MLP neurons of a small language model. Each row is named by its layer, matrix (gate and up: input weights) and neuron, and shows model dimensions 0-95. Each number is 200 + 30 x the weight over its row's rms, rounded and kept within 0 to 999. A neuron's up and down rows have the sign that makes its largest values positive.
After each neuron's rows, "fires on" lists the tokens most often at its 100 highest values on Wikipedia text that the model never trained on. A number after a token or word is its count.

L9.gate252,199,245,192,141,176,256,217,217,235,185,249,158,169,204,129,212,211,227,177,216,214,203,195,201,186,191,195,223,250,183,209,175,189,241,208,186,168,152,260,205,202,248,202,191,184,182,175,180,187,120,188,219,185,142,204,186,172,146,155,209,240,186,159,216,222,229,199,186,213,204,172,217,247,198,248,219,194,184,163,191,237,157,175,176,181,179,169,224,179,257,240,214,260,243,170,180
L9.up252,202,183,247,198,160,214,171,208,228,188,170,206,230,159,212,224,150,184,188,195,171,183,212,216,227,164,148,181,166,227,165,221,186,178,179,222,188,129,192,222,180,141,212,176,177,218,133,176,216,199,220,183,191,203,201,202,152,253,164,230,179,163,207,156,193,230,203,216,197,161,219,175,195,168,177,215,180,225,180,187,189,157,149,217,224,193,120,214,225,163,202,194,254,221,163,223
fires on: " the" 62, "s" 13, " The" 8, "'" 7, "whose" 4

L4.gate485,160,190,163,170,186,197,199,216,232,239,216,180,280,237,144,159,209,219,153,228,218,224,153,157,206,271,211,169,153,162,231,179,194,221,195,202,206,246,255,186,216,243,151,236,199,215,197,242,209,133,241,197,182,193,249,248,209,179,168,228,217,167,223,183,237,165,185,161,208,200,228,187,223,211,170,196,239,183,183,198,219,218,180,135,138,229,205,204,219,177,220,190,188,212,185,204
L4.up485,201,194,198,208,185,246,205,206,206,159,194,199,224,186,139,200,202,188,216,212,226,232,211,254,177,172,176,177,246,253,211,203,181,214,166,173,181,224,227,171,241,193,203,217,168,170,218,170,204,175,247,195,233,215,224,185,231,165,220,244,226,195,208,215,235,192,261,183,161,217,214,190,202,172,222,216,189,253,188,184,211,239,211,203,178,171,208,215,226,156,204,201,156,181,208,165
fires on: "5" 14, "0" 13, "3" 13, "2" 12, "or" 5, "ra" 4

L4.gate4,201,195,191,200,193,245,231,224,249,212,253,185,182,210,175,155,198,182,202,212,243,265,146,216,184,185,220,203,180,223,259,229,161,196,211,141,215,241,186,158,179,200,214,186,192,178,201,268,224,190,190,227,200,209,147,218,239,172,217,201,208,212,172,200,189,210,198,147,195,169,286,197,246,205,144,256,198,195,218,199,207,186,187,209,210,162,208,181,202,285,222,229,213,185,212,195
L4.up4,222,208,243,197,156,271,220,248,196,170,181,229,206,197,168,160,195,294,209,198,183,159,170,246,197,198,164,187,169,257,240,174,175,256,210,200,225,226,166,195,163,207,157,174,195,148,150,209,151,187,191,213,147,175,105,237,234,196,214,177,224,159,217,215,205,204,141,176,233,179,216,174,240,223,209,225,138,230,195,201,162,220,178,196,187,117,163,234,166,205,185,219,159,233,179,193
fires on: " ex" 29, " contribut" 9, " integrat" 5, " describ" 5, " remov" 4, " violat" 4

L5.gate145,174,185,207,189,182,147,193,206,159,273,216,169,188,218,182,183,229,175,191,223,246,232,203,209,224,189,212,234,233,216,203,147,174,202,218,195,227,187,183,190,219,225,162,155,213,260,194,201,205,246,224,254,195,154,211,224,171,179,144,209,167,233,268,185,212,211,153,209,176,239,215,185,182,194,135,215,192,215,182,158,215,238,220,156,202,219,210,217,225,183,177,225,198,203,168,182
L5.up145,189,177,162,176,198,202,260,202,201,202,220,216,261,213,204,178,189,133,184,187,173,170,246,227,172,232,159,237,252,258,170,197,179,139,193,226,213,188,170,187,273,226,172,241,224,195,207,195,241,206,274,235,172,134,156,200,194,266,200,217,187,205,243,173,213,204,192,133,228,177,196,156,140,211,156,211,175,187,194,205,178,187,213,268,205,213,187,224,185,194,214,204,210,209,210,166
fires on: "/" 33, "'" 20, " and" 16, " that" 9, "-" 7, "s" 6

L2.gate75,187,199,206,198,236,211,175,175,252,234,203,144,189,229,176,169,192,156,157,217,209,238,169,238,160,239,244,198,194,189,200,167,192,201,200,162,215,193,228,199,229,185,219,208,152,204,215,206,204,161,232,254,199,190,192,231,267,205,164,217,124,191,191,181,183,205,258,186,220,161,234,207,225,241,198,239,212,171,176,252,211,176,235,211,183,158,189,221,201,211,214,204,177,207,209,217
L2.up75,206,151,260,201,163,253,183,199,226,183,181,178,197,235,187,267,179,155,212,218,210,167,190,236,142,193,222,201,208,210,175,196,199,250,235,259,178,190,191,262,226,251,208,157,140,182,194,161,233,213,245,227,191,207,187,213,182,194,188,228,159,202,215,206,224,213,195,214,118,200,246,186,239,189,186,174,217,210,159,236,155,228,265,275,189,130,184,195,228,175,223,204,195,191,171,205
fires on: " |" 61, "3" 20, "2" 15

L9.gate197,164,204,167,208,222,229,214,216,239,229,218,176,175,216,199,187,224,216,172,246,236,212,156,199,183,177,200,214,201,229,207,194,178,276,223,187,186,247,200,217,199,229,195,173,228,233,198,194,171,192,196,236,147,180,227,215,217,177,197,205,206,199,216,247,193,223,232,207,169,127,197,188,186,229,198,196,195,188,205,235,222,204,213,170,220,206,211,160,216,238,197,232,201,183,188,148
L9.up197,174,180,196,235,196,185,190,202,184,225,181,208,215,187,223,162,192,184,203,223,248,191,231,196,216,195,203,213,143,195,214,230,196,190,173,221,203,190,221,199,211,198,159,231,216,192,156,201,242,201,232,217,214,213,195,206,233,252,172,175,218,182,215,191,214,274,177,218,262,181,173,159,238,205,187,270,202,150,152,197,171,210,215,213,181,214,173,187,200,186,198,215,215,205,187,187
fires on: "s" 20, "st" 14, "'" 13, " for" 10, "1" 8, "th" 8

L9.gate37,191,220,217,176,191,208,208,171,269,221,191,168,177,198,188,212,250,190,158,145,218,192,157,236,247,161,223,227,201,208,216,209,203,194,202,187,238,215,224,241,231,224,186,201,257,237,200,177,165,210,162,181,197,151,239,192,186,179,235,179,154,195,190,235,205,163,224,152,199,189,239,181,181,208,235,126,193,184,117,199,195,226,210,243,155,215,211,217,219,163,234,210,206,185,192,200
L9.up37,133,201,187,225,218,134,185,176,211,208,226,200,235,212,198,228,201,248,163,146,198,226,194,209,261,244,182,195,201,233,205,225,211,226,191,155,222,194,222,206,224,211,155,212,174,199,176,196,184,192,177,201,322,215,202,216,236,208,164,218,208,217,179,266,267,269,186,193,168,211,251,176,233,200,108,221,236,226,207,186,183,225,192,201,230,215,217,193,179,255,223,155,209,161,259,197
fires on: "-" 58, "|" 19, " Mo" 4

L3.gate26,223,180,174,199,184,261,206,199,177,194,164,200,177,168,168,177,214,181,194,238,174,172,162,217,240,253,190,201,166,237,224,183,203,244,230,237,192,219,211,175,204,269,159,157,166,211,185,188,167,241,216,230,207,246,244,180,246,199,145,173,196,226,136,204,191,179,182,164,204,215,188,187,206,186,161,214,159,235,206,228,179,233,237,170,148,201,180,188,177,205,208,208,215,169,196,174
L3.up26,131,219,194,192,164,223,175,249,179,211,172,170,239,211,214,188,182,158,223,191,185,184,181,121,216,237,160,146,234,182,226,220,203,241,209,205,159,201,153,225,218,189,228,175,207,213,187,194,205,191,192,207,182,246,145,195,187,174,227,241,189,221,236,250,259,195,174,235,176,181,261,216,272,215,210,230,237,203,181,182,162,134,219,218,191,180,172,208,172,195,216,193,181,201,226,169
fires on: "-" 31, " need" 7, " “" 6, " god" 5, " Roman" 4, " God" 4

L7.gate619,192,222,228,184,197,218,229,195,205,212,193,201,201,204,173,189,150,208,172,227,217,158,169,145,244,204,232,223,182,184,181,215,201,250,188,168,186,209,160,141,246,230,215,196,205,222,236,274,165,196,188,214,225,175,235,206,176,164,212,197,192,180,245,196,178,192,270,239,163,190,224,219,143,201,201,180,201,145,174,198,222,197,166,199,157,234,187,235,228,190,150,156,182,187,195,138
L7.up619,189,246,156,172,217,204,208,151,189,169,179,215,194,190,205,169,199,190,258,201,183,225,194,157,221,176,156,157,199,193,248,211,255,159,178,173,169,198,208,163,185,183,212,150,164,239,217,194,163,78,191,224,224,132,255,202,169,179,197,270,184,190,243,158,250,205,228,227,198,211,212,181,184,218,180,209,232,208,185,177,186,186,228,169,170,189,214,150,219,238,203,214,243,155,142,231
fires on: " (" 27, "," 8, ")," 7, "ι" 7, ")" 6, " known" 5

L7.gate471,216,189,140,236,208,126,188,172,224,205,244,191,159,211,208,210,233,233,176,226,206,195,196,156,223,253,240,164,186,244,253,229,199,208,194,203,226,217,238,247,228,167,133,224,196,166,203,229,185,173,181,248,170,192,229,172,265,223,203,138,210,185,163,197,169,229,176,217,230,185,181,221,211,177,204,237,194,180,192,222,185,188,197,157,205,143,221,214,171,159,167,135,221,183,172,188
L7.up471,240,242,189,181,229,162,168,204,197,203,256,231,148,191,225,204,166,203,189,223,194,170,191,224,242,221,179,213,207,187,232,225,226,171,139,200,228,203,209,211,233,205,122,214,203,174,217,183,148,248,206,214,189,197,210,229,206,204,226,138,204,203,152,183,216,161,227,205,233,197,221,201,199,181,207,198,209,182,184,205,204,244,214,198,183,224,219,187,227,198,150,158,219,204,188,138
fires on: " " 35, "9" 13, "." 6, "/" 5, "Y" 5

L9.gate329,165,229,205,204,194,159,180,199,201,231,179,200,193,185,250,223,223,190,186,223,154,178,233,199,210,189,214,246,227,224,209,131,229,240,167,227,148,199,214,235,175,247,165,187,219,204,215,236,241,172,215,226,200,193,210,178,215,215,170,174,194,227,199,252,254,245,180,216,196,207,189,248,152,188,223,193,243,150,240,188,185,182,178,196,221,181,209,195,208,231,214,243,225,246,256,172
L9.up329,217,176,228,202,220,220,201,245,117,225,208,199,144,188,188,219,210,140,218,195,215,146,202,184,180,177,226,157,149,186,208,183,216,197,226,157,184,221,171,158,216,221,213,170,215,214,173,172,212,177,204,203,189,204,173,251,245,195,204,206,228,205,215,182,211,173,211,208,204,270,219,193,242,176,198,218,206,262,208,200,163,211,182,225,228,196,216,180,188,201,188,230,269,166,238,181
fires on: " " 76, " (" 9

L4.gate83,269,233,187,243,142,194,169,164,180,230,220,195,194,190,193,206,190,242,203,267,214,123,198,205,225,227,223,227,273,226,224,189,214,168,209,237,184,294,207,225,258,210,162,182,214,154,218,208,231,191,199,196,282,193,196,203,201,210,220,233,175,209,186,212,191,211,235,234,227,198,214,169,229,208,168,214,240,159,238,211,164,109,147,201,216,167,157,115,198,218,177,230,214,179,232,152
L4.up83,248,286,186,211,210,251,172,210,153,204,187,225,250,187,209,264,217,180,210,202,187,179,195,188,170,222,211,231,167,169,191,156,217,151,223,179,212,236,182,175,191,221,150,167,182,194,194,199,264,180,199,184,219,187,240,203,229,254,235,183,181,168,220,209,193,231,193,179,240,195,167,154,261,202,196,244,202,234,236,201,182,224,146,232,171,208,199,177,122,141,208,197,233,226,240,185
fires on: " " 83

L9.gate712,166,185,209,235,216,164,176,171,210,194,191,182,160,219,231,149,211,208,253,213,169,239,177,204,219,217,244,171,184,149,193,209,187,215,185,184,235,189,197,180,201,234,216,172,191,255,241,216,213,159,201,227,199,203,157,194,189,192,193,187,198,185,167,224,200,228,193,205,177,203,130,248,146,233,205,282,183,137,144,217,182,173,213,166,139,201,230,180,206,214,228,112,244,187,289,191
L9.up712,203,193,219,190,236,180,205,203,237,190,182,178,205,213,220,154,151,219,200,218,223,215,211,195,210,199,231,288,168,171,211,242,201,244,202,226,190,244,269,220,165,150,164,177,255,159,157,238,195,244,178,189,217,213,265,208,188,148,211,233,197,127,201,202,189,229,213,171,158,212,194,173,179,191,169,222,174,196,152,206,200,160,244,156,205,212,204,214,256,240,190,203,230,214,198,183
fires on: "." 16, " \"" 15, "ma" 13, "a" 10, "Ma" 7, "s" 6

L2.gate123,201,256,184,184,200,180,198,161,235,191,171,212,220,223,174,236,210,152,179,211,183,220,199,231,209,201,216,259,155,189,176,178,242,264,200,223,219,168,205,187,186,246,151,160,182,243,130,140,176,232,211,195,228,246,183,175,145,160,189,233,241,164,184,208,221,254,198,191,188,194,183,164,171,211,190,132,203,203,167,195,205,222,210,196,191,158,193,198,204,146,227,215,175,187,178,222
L2.up123,211,238,172,197,184,157,218,220,200,161,223,195,139,252,153,194,165,217,172,186,198,180,199,193,199,211,202,223,210,134,262,179,212,227,213,226,218,161,191,180,220,167,157,178,247,212,199,251,177,194,184,163,232,253,188,252,210,204,205,180,154,197,241,258,188,217,179,170,191,227,251,197,199,196,190,155,161,203,190,151,184,286,179,193,220,193,196,169,216,216,212,268,210,178,231,163
fires on: "-" 97

L5.gate190,187,203,204,186,191,181,170,220,190,202,217,197,205,181,281,197,253,254,164,230,188,281,205,147,192,256,201,183,220,187,202,178,231,209,222,182,253,203,280,248,207,203,200,188,143,203,210,189,234,217,128,251,202,207,158,171,237,281,210,210,243,217,159,218,200,186,202,242,198,188,146,183,176,229,185,220,192,172,216,194,144,180,213,256,205,177,255,157,238,229,160,208,213,233,200,203
L5.up190,183,203,243,175,204,216,159,208,179,182,179,199,182,257,194,201,186,216,172,274,175,176,192,228,201,236,184,181,250,155,210,228,207,164,167,255,188,284,201,221,168,207,139,220,216,200,120,241,201,239,200,196,267,213,247,195,150,221,233,172,238,210,162,225,192,176,170,214,199,224,209,207,177,221,209,245,148,214,189,223,206,135,192,227,215,159,199,150,212,191,186,198,174,226,224,175
fires on: "s" 51, "'" 19, "wa" 10, " " 6, "ve" 4, "." 4

L3.gate813,148,182,191,224,224,187,225,219,153,191,203,146,194,246,241,176,244,192,209,227,207,205,209,192,185,185,251,212,222,157,189,219,185,191,162,224,229,193,232,160,195,200,238,218,185,189,190,225,198,165,167,197,214,228,172,289,196,247,195,192,141,217,176,162,232,134,169,184,199,153,173,245,171,190,215,194,210,166,209,214,239,191,232,166,168,218,280,181,189,210,224,220,195,222,232,209
L3.up813,193,211,191,175,239,185,233,182,215,197,209,200,230,167,230,180,183,190,220,254,202,146,204,162,197,247,216,235,222,197,210,242,163,211,249,206,211,223,202,211,223,204,176,218,184,193,219,216,215,179,207,184,169,202,226,256,183,193,187,252,274,156,187,177,177,161,169,235,232,226,205,209,137,226,193,176,189,176,197,170,222,159,181,237,204,166,277,178,192,240,124,169,165,210,257,197
fires on: "0" 62, "1" 22, "3" 4

L5.gate601,170,170,161,204,162,190,157,210,130,193,138,187,174,202,241,226,188,170,200,215,182,186,241,181,213,142,227,211,204,244,223,166,147,189,222,226,180,169,199,226,230,197,178,204,227,208,179,205,213,191,204,150,171,235,177,191,201,221,192,186,198,193,238,221,170,138,166,241,174,207,218,254,229,173,216,172,196,178,230,208,254,240,166,208,147,181,157,194,186,163,217,196,205,179,173,192
L5.up601,272,222,219,243,222,191,226,173,204,201,227,152,194,204,220,225,202,222,203,198,206,224,230,176,221,158,208,199,164,205,216,138,200,202,203,237,189,205,234,203,178,167,217,182,169,199,195,172,219,177,183,178,221,197,222,223,238,196,236,185,188,193,165,243,243,174,204,190,206,199,207,190,208,160,201,233,212,158,213,159,221,166,211,223,246,213,246,155,205,183,220,114,183,251,212,188
fires on: "6" 68, "2" 16, "0" 8, "5" 5

L9.gate4,141,242,185,183,197,154,198,239,164,248,201,158,215,181,193,200,228,173,197,198,193,220,188,202,235,202,157,250,246,216,221,169,220,181,197,139,212,201,236,204,200,235,207,127,214,185,156,235,214,153,212,229,201,228,233,263,212,194,205,190,220,172,192,170,225,167,177,231,188,219,187,164,218,222,207,235,194,170,221,217,258,202,216,170,182,166,251,206,214,202,234,155,216,188,228,190
L9.up4,174,242,180,214,228,188,161,180,198,212,204,205,172,210,180,234,227,183,177,200,183,178,216,225,229,180,217,241,226,179,230,247,203,267,212,191,169,205,223,171,171,225,205,254,154,219,213,245,238,217,193,225,192,215,228,174,237,143,207,216,222,250,171,186,190,242,150,192,194,175,209,221,207,186,203,175,233,197,185,198,192,215,141,224,230,206,238,253,193,196,143,195,203,218,235,207
fires on: "1" 35, "ach" 15, "0" 6, "." 5, " McC" 4, " Re" 4

L3.gate804,174,189,141,190,170,165,218,218,195,216,219,139,199,187,225,175,172,195,199,177,204,191,184,213,181,251,159,141,221,193,202,204,179,184,203,210,218,184,205,179,219,191,156,192,212,208,228,238,233,206,217,192,240,170,210,205,268,170,201,208,149,219,181,162,238,206,171,162,171,198,193,196,184,217,181,217,219,202,168,252,205,196,238,166,236,188,200,157,227,207,234,193,202,201,186,228
L3.up804,178,153,173,260,222,185,171,189,174,245,163,184,178,199,241,200,237,211,163,209,190,185,218,225,165,203,207,230,175,218,248,223,225,209,197,172,190,207,174,269,212,154,206,201,197,252,234,238,202,189,193,158,229,244,167,196,205,173,209,209,197,153,203,208,184,162,181,159,148,133,177,221,165,183,249,169,160,178,133,165,218,195,222,173,202,230,201,237,178,179,202,149,185,193,148,170
fires on: "2" 53, "1" 43

L2.gate663,184,166,223,186,218,211,211,146,242,208,132,170,167,262,174,212,223,193,184,213,206,275,198,202,209,209,211,240,205,149,191,181,213,261,177,235,249,268,231,183,208,197,184,202,156,179,240,232,218,180,217,205,253,232,182,266,216,190,228,208,197,169,184,154,209,219,165,214,205,221,198,221,227,172,179,198,154,192,173,219,207,226,210,233,220,143,199,191,241,154,237,193,204,197,164,222
L2.up663,239,181,224,194,162,231,163,144,223,254,210,207,126,233,228,220,246,186,189,219,244,261,225,182,233,209,198,211,210,130,202,175,193,205,177,203,225,177,201,158,257,174,190,162,211,197,234,214,177,194,168,172,237,240,177,211,247,241,240,206,192,182,165,215,209,245,149,206,176,203,216,259,179,154,194,167,250,228,218,203,210,226,187,178,180,189,184,196,189,179,227,177,167,164,191,221
fires on: "-" 81, "\n" 19

L7.gate112,178,192,204,184,144,245,218,179,204,241,241,176,195,205,128,196,154,247,176,239,214,200,149,175,237,175,183,201,196,206,207,193,213,215,292,134,174,246,206,149,201,198,213,167,180,154,219,172,158,209,210,184,191,194,249,186,193,193,215,175,177,244,209,238,216,171,232,225,208,242,227,242,156,232,191,112,195,159,141,200,182,199,258,230,202,286,221,181,180,198,189,197,234,194,149,204
L7.up112,179,181,236,193,169,118,201,215,176,218,173,202,183,203,258,242,230,202,176,191,178,273,183,203,196,214,206,237,191,206,215,169,250,210,223,201,194,221,215,228,241,207,212,175,232,200,188,217,160,183,162,219,220,174,185,201,197,178,171,194,172,165,200,251,190,185,194,210,149,206,225,149,194,161,242,233,147,174,186,130,213,196,203,211,139,199,221,190,187,216,183,170,276,179,182,169
fires on: " (" 34, ")" 24, "/" 10, "+" 6, " b" 4

L7.gate455,179,228,169,173,162,197,170,167,243,267,247,194,213,222,234,221,176,175,157,214,214,237,154,311,199,171,193,233,216,249,225,257,208,231,196,224,204,137,204,195,208,221,161,201,182,180,247,229,186,185,205,229,230,227,258,189,227,203,161,111,239,190,186,174,200,196,154,242,219,219,176,217,149,194,246,234,167,204,161,196,173,209,192,160,204,207,182,209,253,274,217,190,157,173,173,229
L7.up455,206,176,135,193,216,193,170,203,223,176,237,194,152,195,186,203,168,226,235,218,166,161,223,186,166,245,154,186,216,209,240,184,197,210,163,198,212,214,214,208,214,240,215,215,143,158,189,180,197,215,241,217,247,208,184,175,208,205,189,218,180,169,200,192,207,151,263,236,165,199,195,173,189,194,231,167,153,196,183,117,169,178,161,223,167,213,131,174,202,157,212,214,208,208,183,225
fires on: "1" 24, " (" 11, "^{(" 9, "2" 5, "_{" 4, "cha" 4

L4.gate593,153,192,248,230,185,214,213,200,203,190,173,171,179,184,190,193,186,183,156,184,209,156,165,242,158,229,173,187,210,203,178,186,198,177,189,183,204,234,215,138,220,162,142,163,151,184,203,190,216,187,186,222,148,203,230,234,210,164,220,158,235,230,193,255,194,251,209,169,209,193,224,213,137,238,182,169,210,205,180,212,175,133,264,196,209,251,201,217,228,181,167,195,229,188,122,227
L4.up593,197,211,241,183,248,247,179,185,242,189,232,192,205,171,226,244,166,195,184,199,213,224,193,207,191,219,170,242,232,199,181,202,163,162,184,214,212,211,282,179,228,191,179,234,202,225,201,171,231,153,207,206,213,240,244,163,231,216,243,171,265,200,180,232,271,257,258,157,252,170,162,265,136,185,242,241,199,233,217,180,208,240,249,214,154,220,139,198,209,187,185,177,208,240,198,207
fires on: "h" 17, "l" 13, "r" 11, "me" 9, "cr" 9, " to" 9

L3.gate456,196,168,137,178,187,230,146,240,218,196,226,208,156,168,221,198,198,198,140,234,209,247,194,200,203,197,200,171,184,243,184,187,210,223,220,205,182,170,200,220,209,231,155,210,160,213,243,211,215,214,193,213,179,188,173,259,246,265,183,196,196,191,243,177,201,224,191,167,185,161,205,172,209,143,180,187,239,168,183,223,187,174,243,231,221,140,211,231,152,218,200,177,253,184,170,208
L3.up456,190,251,188,202,204,217,127,221,242,209,221,202,170,216,165,195,190,211,209,179,193,230,183,158,199,224,200,245,191,214,219,217,168,211,231,211,183,157,229,160,190,253,210,245,198,213,229,142,194,259,201,211,137,212,235,184,189,154,172,181,225,204,174,151,162,195,230,202,211,249,206,221,229,159,158,167,259,240,223,174,208,244,223,183,164,184,162,207,200,232,210,195,233,180,138,216
fires on: " ex" 31, "exp" 8, " comp" 8, " imp" 7, "fe" 6, "ki" 6

L8.gate312,179,200,160,216,202,236,202,179,218,246,247,188,217,221,170,191,206,264,181,244,228,160,181,170,258,188,183,226,218,163,248,221,170,220,195,180,231,157,268,208,227,202,164,193,239,176,214,199,261,171,163,177,246,227,249,230,221,204,210,193,162,202,126,187,190,172,201,152,256,167,220,148,240,210,228,145,175,225,137,179,233,130,191,199,220,211,189,229,203,182,165,227,207,204,191,237
L8.up312,173,174,138,215,148,203,174,174,211,193,222,199,188,251,185,222,177,225,236,261,250,189,245,183,226,142,190,204,237,232,219,130,178,186,245,215,219,150,192,239,242,209,193,189,240,191,173,215,243,199,226,201,173,205,202,200,184,202,241,208,218,231,231,178,223,227,206,182,183,173,215,187,168,210,204,249,227,219,192,208,175,161,128,224,199,174,139,198,236,213,223,234,242,251,192,199
fires on: " the" 43, "'" 23, "s" 18

L3.gate691,210,200,170,169,163,222,173,163,212,267,207,143,173,187,151,177,171,206,159,213,194,183,222,182,248,162,192,168,148,265,259,159,201,173,159,215,212,173,218,203,200,212,232,225,195,188,218,192,174,140,202,211,196,217,161,227,206,181,178,186,211,195,161,229,211,207,217,204,226,210,216,236,215,249,199,168,218,208,219,205,240,186,221,161,250,221,194,228,196,186,194,198,258,215,175,224
L3.up691,253,184,205,163,197,207,129,135,187,303,241,208,141,236,179,251,195,218,190,171,177,201,177,167,174,151,201,190,211,175,224,178,221,136,173,190,170,238,224,226,214,204,182,273,190,214,208,142,201,248,242,182,217,194,209,194,216,203,203,220,185,151,217,222,202,181,173,266,144,171,213,197,201,182,204,249,202,199,221,176,226,194,204,209,210,195,187,261,222,180,161,189,215,157,186,182
fires on: "(" 15, " Han" 14, " Ko" 11, "i" 10, "_{" 9, "ta" 8

L7.gate227,194,203,154,208,195,214,278,228,238,221,236,132,242,210,194,189,202,253,175,167,247,222,191,198,165,216,158,221,167,186,214,106,170,170,222,175,219,148,164,148,201,154,234,190,201,209,149,248,207,147,142,222,174,212,218,225,209,196,223,199,179,149,159,148,145,197,179,218,192,191,214,190,145,193,221,155,204,202,164,157,223,195,224,227,188,241,193,187,231,215,223,206,144,165,214,175
L7.up227,251,190,210,130,219,146,175,185,185,242,216,170,158,191,228,191,152,224,213,198,177,210,231,163,174,157,235,252,208,186,216,217,201,220,210,162,224,197,205,194,193,208,205,255,163,202,210,175,211,181,210,279,224,171,209,273,199,186,223,202,220,241,168,241,201,200,200,189,236,217,213,287,215,184,220,121,172,169,194,218,190,192,215,224,177,209,208,244,259,159,223,216,169,127,159,221
fires on: " p" 30, "M" 27, "P" 13, "6" 7, "p" 7

L4.gate761,199,263,176,205,131,214,167,224,201,243,255,196,191,178,194,153,181,249,182,203,221,212,172,201,195,192,197,233,192,253,227,238,147,165,213,218,213,248,167,216,214,221,151,209,172,179,188,228,259,208,196,208,216,203,167,219,250,198,159,202,224,166,250,203,192,210,205,200,199,173,226,197,196,203,124,186,250,187,165,255,165,263,167,192,161,169,153,227,199,184,193,166,213,133,168,172
L4.up761,207,230,197,242,200,244,183,254,203,229,226,217,200,199,189,175,186,211,197,194,211,202,214,192,215,189,148,196,199,288,161,249,175,244,193,270,242,246,162,236,139,230,165,216,184,131,226,218,203,259,188,187,184,194,212,190,229,248,159,164,201,176,210,160,172,216,202,197,160,138,229,237,225,187,145,200,183,168,206,176,160,187,228,222,200,145,179,209,219,172,172,215,237,220,174,190
fires on: " ex" 30, " comp" 21, " her" 10

L8.gate798,146,219,183,204,189,237,191,119,187,220,190,149,206,234,202,185,177,187,198,235,223,229,203,181,184,236,184,219,228,195,224,201,230,224,212,202,153,177,232,195,189,205,212,192,195,183,207,153,208,221,208,207,132,169,227,193,201,191,251,146,225,287,229,215,168,207,237,256,223,173,234,238,185,162,214,237,254,221,166,217,202,178,251,179,154,170,230,212,184,125,184,172,203,185,185,200
L8.up798,169,165,175,209,222,236,247,240,200,208,218,179,173,125,198,216,180,215,200,151,188,179,232,179,174,174,198,188,227,203,193,218,249,194,169,182,184,237,194,232,229,211,193,222,220,201,163,180,230,175,211,226,169,236,264,232,194,165,233,81,222,146,234,226,182,231,178,231,190,184,222,257,215,251,161,223,182,234,188,218,181,230,235,198,196,167,141,153,230,211,222,210,208,225,197,198
fires on: " at" 19, "\n" 15, " against" 11, " to" 10, "r" 7, " over" 5

L5.gate777,223,239,231,222,195,185,137,181,170,254,193,185,216,240,226,140,135,212,209,214,159,203,198,150,237,194,202,200,143,216,153,166,244,207,255,231,232,222,203,179,210,173,220,171,165,175,244,201,222,163,217,215,227,186,192,179,199,200,154,169,190,198,202,228,201,143,191,164,220,220,215,213,203,213,213,201,171,187,180,210,213,197,154,130,213,169,196,186,192,217,208,214,254,187,192,238
L5.up777,141,225,195,158,158,183,153,169,241,190,243,227,164,231,244,183,193,211,217,206,205,174,237,228,197,205,216,216,178,217,208,234,204,177,176,181,172,175,251,217,203,216,204,232,142,156,191,199,220,226,239,202,182,185,207,208,247,209,230,199,179,215,217,170,151,200,236,239,186,230,217,144,194,196,230,192,223,245,203,239,221,214,227,252,190,234,229,246,210,204,160,123,233,183,173,273
fires on: ":" 58, " +" 20, "_{" 9, "–" 7, "(" 4

L9.gate682,145,212,190,137,193,208,209,236,225,179,213,176,233,225,208,222,163,183,220,165,191,244,154,279,181,187,199,194,170,173,219,207,197,259,193,175,259,217,167,170,196,175,166,181,218,183,216,199,198,197,192,215,263,232,253,245,198,180,189,201,195,215,163,275,218,211,173,202,177,138,193,166,109,210,198,215,211,195,191,186,208,238,223,137,231,188,237,167,232,239,227,210,153,213,204,154
L9.up682,216,146,207,152,173,238,205,174,219,197,207,199,191,214,151,218,178,203,223,153,200,158,211,170,257,185,206,222,213,192,224,215,142,183,191,235,252,242,171,208,191,233,209,168,239,180,210,184,203,179,214,184,172,254,181,216,182,170,208,250,166,209,195,227,201,194,191,190,164,194,258,176,184,195,203,171,178,209,147,158,167,277,160,198,220,163,185,223,183,222,201,202,179,133,175,248
fires on: "0" 16, "5" 14, "7" 13, "2" 10, "1" 10, "6" 9

L4.gate792,204,176,178,188,143,202,172,199,205,258,159,175,215,258,236,138,206,220,240,224,151,179,202,216,213,177,227,153,200,244,222,196,226,193,194,226,229,179,201,235,196,213,229,216,215,239,212,205,225,205,227,220,153,210,176,142,173,214,219,223,202,181,194,201,197,142,182,205,203,250,218,206,142,220,197,186,207,165,263,196,220,218,191,232,240,143,178,181,212,175,251,207,191,186,204,175
L4.up792,176,214,234,197,208,167,221,146,157,203,261,179,280,183,178,177,252,208,192,201,166,185,212,231,198,214,206,278,167,194,181,148,219,226,226,213,196,191,259,197,236,184,210,201,193,209,195,178,247,180,212,215,160,249,179,219,162,184,260,207,157,184,151,181,204,178,220,217,208,222,220,291,178,148,204,193,176,229,164,204,227,251,216,185,195,211,191,228,185,163,184,204,204,193,170,163
fires on: "8" 66, "4" 16, "0" 7, "6" 7